config.yaml
head_dim: 128
vocab_size: 8192
norm: "rmsnorm"
norm_place: "pre"
positions: "learned"
attn_scale: 0.0884
init: "trunc"
init_std_qkv: 0.021
init_std_up: 0.021
optimizer: "adamw"
beta1: 0.95
beta2: 0.95
max_grad_norm: 2.0
final_lr_fraction: 0.1
MLP neurons of a small language model. Each row is named by its layer, matrix (down: output weights) and neuron, and shows model dimensions 144-239. Each number is 128 + 32 x the weight over its row's rms, rounded and kept within 0 to 255.
A block is one neuron, or neurons of one layer that tend to fire together. Before each block is what it responds to, as a language model described it from the Wikipedia text at the highest values.

Responds to: Nouns or word pieces heading a proper or institutional name, often right after the, such as Battle (of Leipzig), Trans(-Siberian), Studio, Tournament, Games, Chart; also time-zone tokens like UTC and zone.
L9.down508 [ 96 177 121  90  71 190 144 166 179 122  53 128 102 133 131 102 138  80 193 136 136  92 151 164 155  83  82 166  39 119 129 129 145 145 103 156 134 116  59 104  58 138 160 114 118 108 132 126 111  77 124 113  81 137 170 121 107  99 100  93 114 102 144 156 151  71 113 174 137 131 209 155 119 169 123 141 128 116 105  26  77 152 139 111 156 176 156 121 159 100 143 132 128 107  87 174]

Responds to: Word pieces inside longer words, such as stic in plastic and por in corporate, plus digits inside numbers after a period, hyphen or comma (10.1, 1–2, 1,500).
L3.down586 [ 65  87  98 130 101  53 140  80 176 107 113 138  98 119 189 139 129 134 140 170 158  89 157 147 149 120 190 113  99 144 128 143 105 125 187 147 134 102 152 148 118 101 156 167 168 132 194 106 152  94 141 117 164 139 180  82 144 130 141 174 123 112 119  97 157 166 183 142 134 146 121 141 147 131 141 136 142 179 122 135 165 110  89 150 145 146  97 153 110 139  60 124 121  85 142 101]
L3.down749 [150 113  74 163 152 107 124 113 139 176 160  96  65  94 202 125 158 166  87 152 142 177 185 163 146  86 198 147 118 110  73 148 106 193 117 130 118  99 101 116  52  98 133 154 189 126 165 132 129  91 120 144  94 147 174 127 160 141 150 168  78 178 134 110  88  70 100 112  64 122 135 126 113  99 188 145 107 118 148 129 142 127 118 146 115 123 120 101 116 135 113 122 169 135 137  79]
L3.down781 [ 96  96  96  92 141 117  83 108 158 118 206 178 166 102 166 123 192 113  72 129 150 169 170 137 114 112 100 136  93 132  99 156 156 166 126 153  99 124 134 133 110  97 140 165 150 160 204 152 145 107  91 154 162 102  91  98 165 148 155 143 128 168  90 134 157 102 194 161 110  74 118 141 104 114 159 181 122  98 106 196 193  67 151 137 120  82 110 189 145 178 106  95 157  91 112 147]
L3.down991 [193  99 120 190 141 100 133 123 138 148 131  81 128 127 177 120 131  87 154 169 151 191 138 142 124 194 172 185  70 150 146 100 104 114 129 137 138 163 149 149 147 143  99 125 114 126 155 137 159 136  99 160 114 159 139  94 126 145 118 190 132 187 157 135 150 126 150 119 138 124 166 103  93 153 196  54 104 172 121 147 121 144 151 155 101 105 182 154 149 108  87  98 192  93 148 153]

Responds to: Word-piece tokens that begin a compound word right after a hyphen, such as 1/2-story, black-brown, Bagnères-de-Luchon, right-handed; also mid-word pieces and some "and".
L9.down277 [148 112  87 121 139 179 102 145 164  76  92 150 125 129  67 170 149 130 164 154 116 135 123 135 143 170 151 118 186 137 103 184 100 124 109  79 133  65 121  97  94 161 126 136 186 135 140 107  92 108  66 128  61 156  84 167 165 112 116 105 112 118  93 138 154 162 128 158 196 102  78 111 143 118  81 143 145 111 200 155  92 173  62 140  78 140  89 109 101 131 143 117  97 133 135 107]

Responds to: Inner or middle tokens of multi-part proper names, titles and acronyms, such as MA in SAMATE, War in China at War, End in East End Park.
L6.down88 [198  54 151  95 145 128  94 100 109 160 130 141  79 126 131 144 123 146 170 135 165 134 136  95 141  66 140 121 189 160  38  85 145  91 146 108 112 116 160 119 108 127 186  97 109 100  63  91 154 157 220 108 101 100 120 151 119 117 146  99 191 159 155 133 104 130 108  95  87 157 134  98 178 163  85 105  82 139 141 174 135  93 161  85 104 109 124  32 126 129 151 155  73 153 151 117]
L6.down166 [188 101 112 120 157 113 151 126 147 156 143 174 122 126 106 121 139  92 178 106 104  83 129 117 111  87 188 149 219 188 122 109 110 116 213 125 105 165 159 127 107 112 209 120  89 102 126 102 137 126 216 137 147 139 119 142  83 134 136 117 153 154 118 185 120 138 115 138 141 121 136  84 145 146  91 153 127 146 170 197  71 111 157 120 168 168 104  81 149 127 142  77 140 144 169  95]
L6.down204 [134  98  85 155 122 102 187  84 147 135  88 106 175 152  50 113 197 109 138 155 127 128  98  87 147 120 132 118 139 143 100 174  54 114 149 187 134 109 145 113 170 127 106 139 103 135 171 100 169 147  80 176  86 166 100 139  67  90 108 112 178 132 126 108 168 133 116  91  99 155 128 138 167  87 126 134  90 120 114 170 124 123 115 146  94  62 151  68 136 199 129  86 119 109 208 118]
L6.down346 [ 65 112 145  79 142  84  94 104  90 143 122 142 176  75 120 100 136 125 116 155  63 155 112 123 110 170 108 150 136 122 119 146 121  94 143  97 144 124 167 170  86  88 126 123  78 117  75 111 175 157 170 146 197 133 102  69 127 106 184 105 160 133  93 125 125 112  88 140 120 124 125  94 146 150 136  57  84  69 121 117  84 112 175  67 133 109 162 128  86 183 158 109  84 115 138 124]
L6.down542 [ 62 141 104 135 111 101 118 180 144 133 115 157 138 104 104 102 109 119 161 125 106 140  88 129 126 101  42 148 135 137 125 129 177  85 155 143  68  97 134 160  67 145 102 154  88  90 168  74 126 163 253 125 119 108  82 145 116 115 166 118 153 150 133  86 145 112 105 128  84  96 121 110 149 127 137  92  96 117 107 207 109 160 116 155  97 146 136 159 136 144 137 109  68 150  96 122]
L6.down552 [104 132  99 122 144  85 135 103 155 174 126 210 109 153  99 111  91 139  83  95  76  78 119 119 141 169 107 188 170 105 124  84 128 140 138 136 123 145 102 109 129 159 111 107  98 107  94 135 113 120 110 138 103  99 178 103  91 136 134  87 126 163 120 170  55  69 129  77  67 143 144 133 140 194 100  91  93 114 153 154 126 185  80 143 172 145 119 132 137 104 109 114 112 164 141  72]
L6.down614 [ 84 162 129 123  97  95  67  97 131 200 111 113 165 131  93 154 117 133 131 178 117 135 135 127  88 147 118 146 175 146 143 121 174  87 155 125  83 131  89 137  85 106 106  99  28 116 106  72 140  82 255 113 179 101 106 109  90 155 152 122 164 160  81 109  99  96 112 102  70 107 127 141 168 212 166 101 103 146  70 127  93  79 153 151 145 112 143 104 170 139 180 151  96 180 132  73]
L6.down651 [178 140 107 142 129 185 115  97 143 129 157 143 121 133 128 135 125 104 167  89 169 177 168 108 179  97 159 132 119 141 107  92 163 124 124 126 105 133 133 165 176  78 108 106  82  93 171 102  90 145 142 173 133 130 185 153 171 127  84 104 177 135 177 149  98 121 169 142  78 139 125  99  86 117 164 110 163 135 171 126  86 111  96 165 134 134 118 144  85 155 101 124 133 120 122 131]
L6.down678 [106 117 121 132 118 114 126 140 113  82 122 114 152 148 127 150 106  51 137  81 109  88 171  79 206 172 128 148 129 224 171 133 113 154 122 157  89  87 119  91 134 148 145 164 135  71 153  81 143  85 140 168 144 109 118 115 108  97 163  65  97 179 143 137 123  90 138  85  73 114 152 128 118  90 115  77 116 165 135 146  96 193 148  56 153 143 150 102  91 129  94 135  75 166 155 121]
L6.down771 [167 146 120 141  94 105  98 117 102 200  75 123 139 112  76 144 120 118 151 148 114 142 126 140 129 125 141 187 199 127 112 129 183 123 115  81 149 122 121 147 127 166 183 133   0  89 136 128 147 127 249 123 110 131  71 141 101 131 158 122 161 116 178 145 123 128  53 142 134 136 149 109 124 134 111 145 125 126 153  99  92 105 126 144 135  86 128  84 114 108 126 214  89 125 124  90]
L6.down772 [ 83 165 135 156 134  86 156 139 116 218 111  96 148  72 123 113 128  90  94  67 113 120 144 154 105 128  63  88 137 105 110 177 155  77 125 176 125 127 138  56 107 130 100 154  90 119 135 108 153 128 172  98 129  65 139  64 109  93 119 119 188  83 122 113 100 101  87  89 143  49 199  91 158 203 128  98 124 118  64 117 171  93 193 166 101 165  92 141 170 131 132 116 108  54 146  99]
L6.down831 [153  72 133 144  97 187 103 188 115 107 150 150  95 146 112 120 122 150 171 127 141 144 148 144 137  81 103 132 161 173  73 111  68 116  64 123 129 152 168 127  98 142 109  66  69 142 136 162 163 155 169 133 167 106  71 162  67 150 133 124 167  59 129 152  83  77  98  92 147 169 145  86 136 156 110 146 152 105 173 167 157 102 113 159 170 155 131 124 131 107 124 164  82 112 111  82]
L6.down865 [121 116  64 154 100 184 107 125 159 169 147 134 106 128 154 150  61 119 136 182 132 126 118  84 197 178  98 143 143 148 122 122 106 101 129 118 101  77 121  89 121 131 126 130  68 142 139  91 146 149 153 123 105 117 112 167  90 104 105  53 140 182 169 175 104  75  83  83 105 118 128 113 139 139 117 126 109 134  91 155 122 143 169 130 111  89 122 140 121  78 147  91 149 122 124  90]
L6.down893 [104 143 147 104  98 112  92 160 110 134 146 107 134 157 113 134 122 150 144 161 123 179 184  99  91 187 135 123 164 119  68 113 115 122 115 127 130 149 165 169 115  83 162  96  71 121 136 159 162 160 192  78 138 123 153 139 129 103 125  87 185 126 119 117 124 110 130 104  81 158 152 156 153 141  96 103 157 107 133 105 170 142 120 210 148 134 118  45 126 175 115 167 112 176 168 111]
L6.down944 [ 75 152 132 118 107  89 155 111 148 222 116 161 133  89  69 100 159 158 187 149  69 142 105 121 115 160 114 118 145  89 141 169 135  95 180 120 124 105 114 124  64  90 114 164  66  97 106 159 163 137 246 105 182 180  91 137 150 139 129 117 163  87 141 127  82 118  92 138 108 140 136 141 137 117 170 106 137 106 115 175  67 111 143 137  81  96 167 134  80 133 161 109 134 127  97 150]
L6.down957 [119 152 136  91  63 145 153 124 128 153 133 108 173 117  88  71 143 111 159 171  98 117 100 101 132 122  95 168 178 159 137  83 103  92 178 180  60 144  89 133 140 111 112 135 192 126 169  69 102 133 152 138 159 116 125 136 128 150 133  93 216 120  92  92 124 151 136 171  94 135 117 114 169 141 102  95  89  94 104 174 149  50 130 154  86 107 138  78  52 111 142 113  37 138 132 121]

Responds to: Early word-piece fragments of longer words and names, often in lists, tables or infoboxes, such as Bel-li-gerents, portfo-li-o, Dur-án.
L6.down34 [123 131 163 138  91 125  82 129 107  97 133 142 229 186 132 138  95 117 174  94 130 173 156 126 140 114 114 100  99 145  92 108  98 147 151  99 164 118 116 138 145 148  88 102  57  92 133 147 134 152 207 201 116 117 154 148 167 119 116  85 173 150 157  94 145 125 126 142 106 122 147 139 157 150  87 102 133 107  86 125 128 125  70 162  95  85 101  75 124 158 107 157  70 153 115  93]
L6.down70 [124 133 191 150  93  98  87 178 110 153 155 145 114 157 144 121 109  95  72 105 103  76 132 165 116 109  80 136 180  72 134 124 160 198 118 116 179 160 121 159 102 140 127 110  30 104  95 209 137 128 224 120 123  90 134 123 147 127 103 117  79 104 103  79 124 123 126 167 157 133 122 114 167 185 130 153 150 156 135 119 140 118  84 148 186  97 103  62 159 127 127 204  76 135 111  74]
L6.down115 [158 133 149 111 129 122 136  76 127 115 131 117 150 185 193 150  70 121 128 145 150 135 124 141 120 136 139 189 121  98 100 121 159 131 165 103 133 124  78 183  95  99 143 134  79 149 115 141 161 125 127 134 114  75 132 154 120 115 104 151 163 125 125  70 101  67 123 166 151 109 154 167 123 168  80 115 157 176 128 103 159  90  60 135 168 148 140 204 150 157  57 144 183 110  87 115]
L6.down137 [169 105 127 141 142 110 147  77 105 139 121 124 115 100 205 158 150 190 119 119 162 101 138 108  80 165 118 108 142 168 154 137 134 147  66  81 224 105 112 191  84 154 166 127  46 197 175 152 130 106 134 163 132 118 154  62 133 128 130 153  91  98 107 115 118 136 147 114 126 137 142 140  79 139 126 144 129 123 136 121  96 117 107  74 183  48 144  72 155 173 116 167 133 139 167 114]
L6.down142 [126  70 123  89 114 155  36 124  83 159 193 101 132 100 213 174 116  87 142 108 113 110 128 104  97   4 143 137 156 146 111 161 108 150 166 120 101 132 119 102 112 140 188 157  96  85 126 110 137 126 116 156 148  43  99 118  66  98 130  99  96  77  96  86 133 176 106  72  68 136 136  77 121 144 115 109 103 152 143 134 136 154 111 134 149 111 155 178  88 148  94 131 119  62 145 137]
L6.down268 [160 129 129  80  91  83  94 114 149 174 150 174 133 115 156  90 117 130 131 133 121 100 179  92 103 129 125 147 204 138 124 125 112 140 113 118 130 167 128 170 148 155 107  79  53  99 147 155 116 156 235 163 118 109 168 141 124  97 109 176 147 103 151 130  89 126 121 189 148 141 112 121  78 150 113 138 134 120 121 103 116 108  87 175 174 144 117 141 153 138  93 165 106 154 151 123]
L6.down317 [114 108 125  89  72 121 200  79 166 119 122 153 103 151 149 139  97 136  98 107 102 113 122 135 187 143  92 138  78 113 116 169 219 184 129 105 143 165 154 159 124 105 115 127  89 180 134 188 130 105 110 133 143 116 213 118 175 147 136 161  58 114  87 136 120 122 187 170 111 146 107 219 107 139  80  94 138 129 148 147  61 110 131  76 147 148 104 141  95 127 141 166  78 194 193 142]
L6.down324 [159  83 111 123 126 189 103 176 152 127 149 193 135 138 134 135 121 200 173 151 138 126  97  78  63  77  82 154 124 213  75 116  69 125 100 146 140 147 157 175 153 178 118  87 157 118 141 109 127 188 136 144 120  72 144 125 111 200 147 210 145 116  88 114 152 146 147 128 109 102 130 157 149 161  62  88 123 146 127 145 122 145  95 140 155 121 159 184 157 120 119 122 103 149  73 138]
L6.down332 [152 125  96 188  61  81 160  81  96 148 194 152 162 127 102 165 162 195 147 103 116  92 108 119 134 167  49 134 124 136 115 186 160 112 123 107 111 116  63 156 106 137 142 166 172 143 132  95 138 149  77 159 101 118 139 120 135  96 143 129 119 154 208 125 170  80 162 164 117  82 137  82 107  75 103 133 151 120 137 133  69 107  73  65 113 132 103 144 147 170 102  96 146 144 115 144]
L6.down403 [180 100 152 103 146 143 130  94  99 215 111 151 156 162 142  94 112 105 143  56  72 123 124 132 129 132 116 124 154 147 110 168  75 153 180 110 145 132 138 100  77 134 134 135  67  84 156 195 155 111  86  92 149 104 138 113  72  64 109  75 119 104 123 101  84  99 102 126 190 162 182  45 183 123  66 165 152 120 151 117 247 117 121 132 126 169 105 147 145 143 116 126 157  79  94  87]
L6.down530 [ 79 100  65  98 124 141  89 123 119 153 183 170 119 186 111  93 134 161 114 120 106 136 114  69  59 114  47 112 129 194  68 152 117  73 123 108  90 126 115 110 144 144 107 158 128 107 107  86 161 156  89 127 155  77 129 132  98 130 151 105 118 124 133 158 113  79 161 113 119  66 128  99 132 187 121  87 110 130 106 151 173  92 188 113 116 126 139 155 178 110 165 105 107 148 129 119]
L6.down581 [147  93 134 163 108 141  65  89 113 168 121 135 169  59 128 146 154 135 173 137 122 122 122 161  54  99  64 153 125 162 170 157  93 142 178  80 122 149 126 146  73 132  78 124  72 123 186 176 111  72 180 165 158 135  91 137 134 140 165 157 106 153  98 141 149 118 132 166 119 147 131 106  96 148 140 119 144  99 122 134 108 109  81 114 149  78  65 121 166 127 154 105 125 162 102 119]
L6.down811 [118  93 163 103 131  90 185 140  79  93 155 144 100 133 230 123 110 149 135 116 112  85 111 148 129  87 113  91 125 144 160 166 136 145 104  95 164  78 161 147 132 151 141 146 222 194 143 182 168 126  55 163 121 117 123 145 129 113 148 121 150  68 115 120 107 118 171  57 111 134  57 158  94 171 123 116 142 139  96 112  81  88 123 139 123 192 170 161 161 118 115 161 121 130 108 140]
L6.down882 [181 122 180  97  78 125  67  68 121 248 125  90 154 126 157 131 135  83  94 163  80 110  90 165 115 184  92 129 155 127 118 172 129 155 126  96 183 144 105 112 118 178 133  94  63 142 151 124 118 130 141 153 100 143 140 155 116 113 142 115 123 114 114  91 133 137  80 138 156 111 110  96  83 141 130 134  90 158 111  78 166 123 162 182  93 116 119 134 204 114 129 186 113 173 122 112]
L6.down903 [178  87 120 105 134 100  80 115 123  72 188 125 138 148 200 139  80 124 121  95 121  57 146 123 139 113 103 182 136 137 152  86  92 204  86 158  70 147  89 194 120 139 148 140 152 177 183 134  85 140  76 161 116  55 159  93 123 140 144 204  52 165 105 114 144 112 150 144 122 110 149 146 106 177 112 133 135 169 150 135 169 150  84  87 173 132 122 134 148  91  99 117 115 174 139  95]
L6.down986 [147  84 152 146 141 161 147  96 113 121 139 137 182 148 171 168 131  69 140 111 137 119  78 113 118 137 133 180  69 132 160 132  72 189 157  82 126 144 136 165 112  92  97  92 128 191 140 177  97 131  30 178 141 167 136 142 154  98 100  90  60  80  65 127 175 132 170 179 185 140 116 133 100 138 117  95 126 142 121  96 122 136 131 121 187 103 121 154  69 127 112 194 159 167 126 126]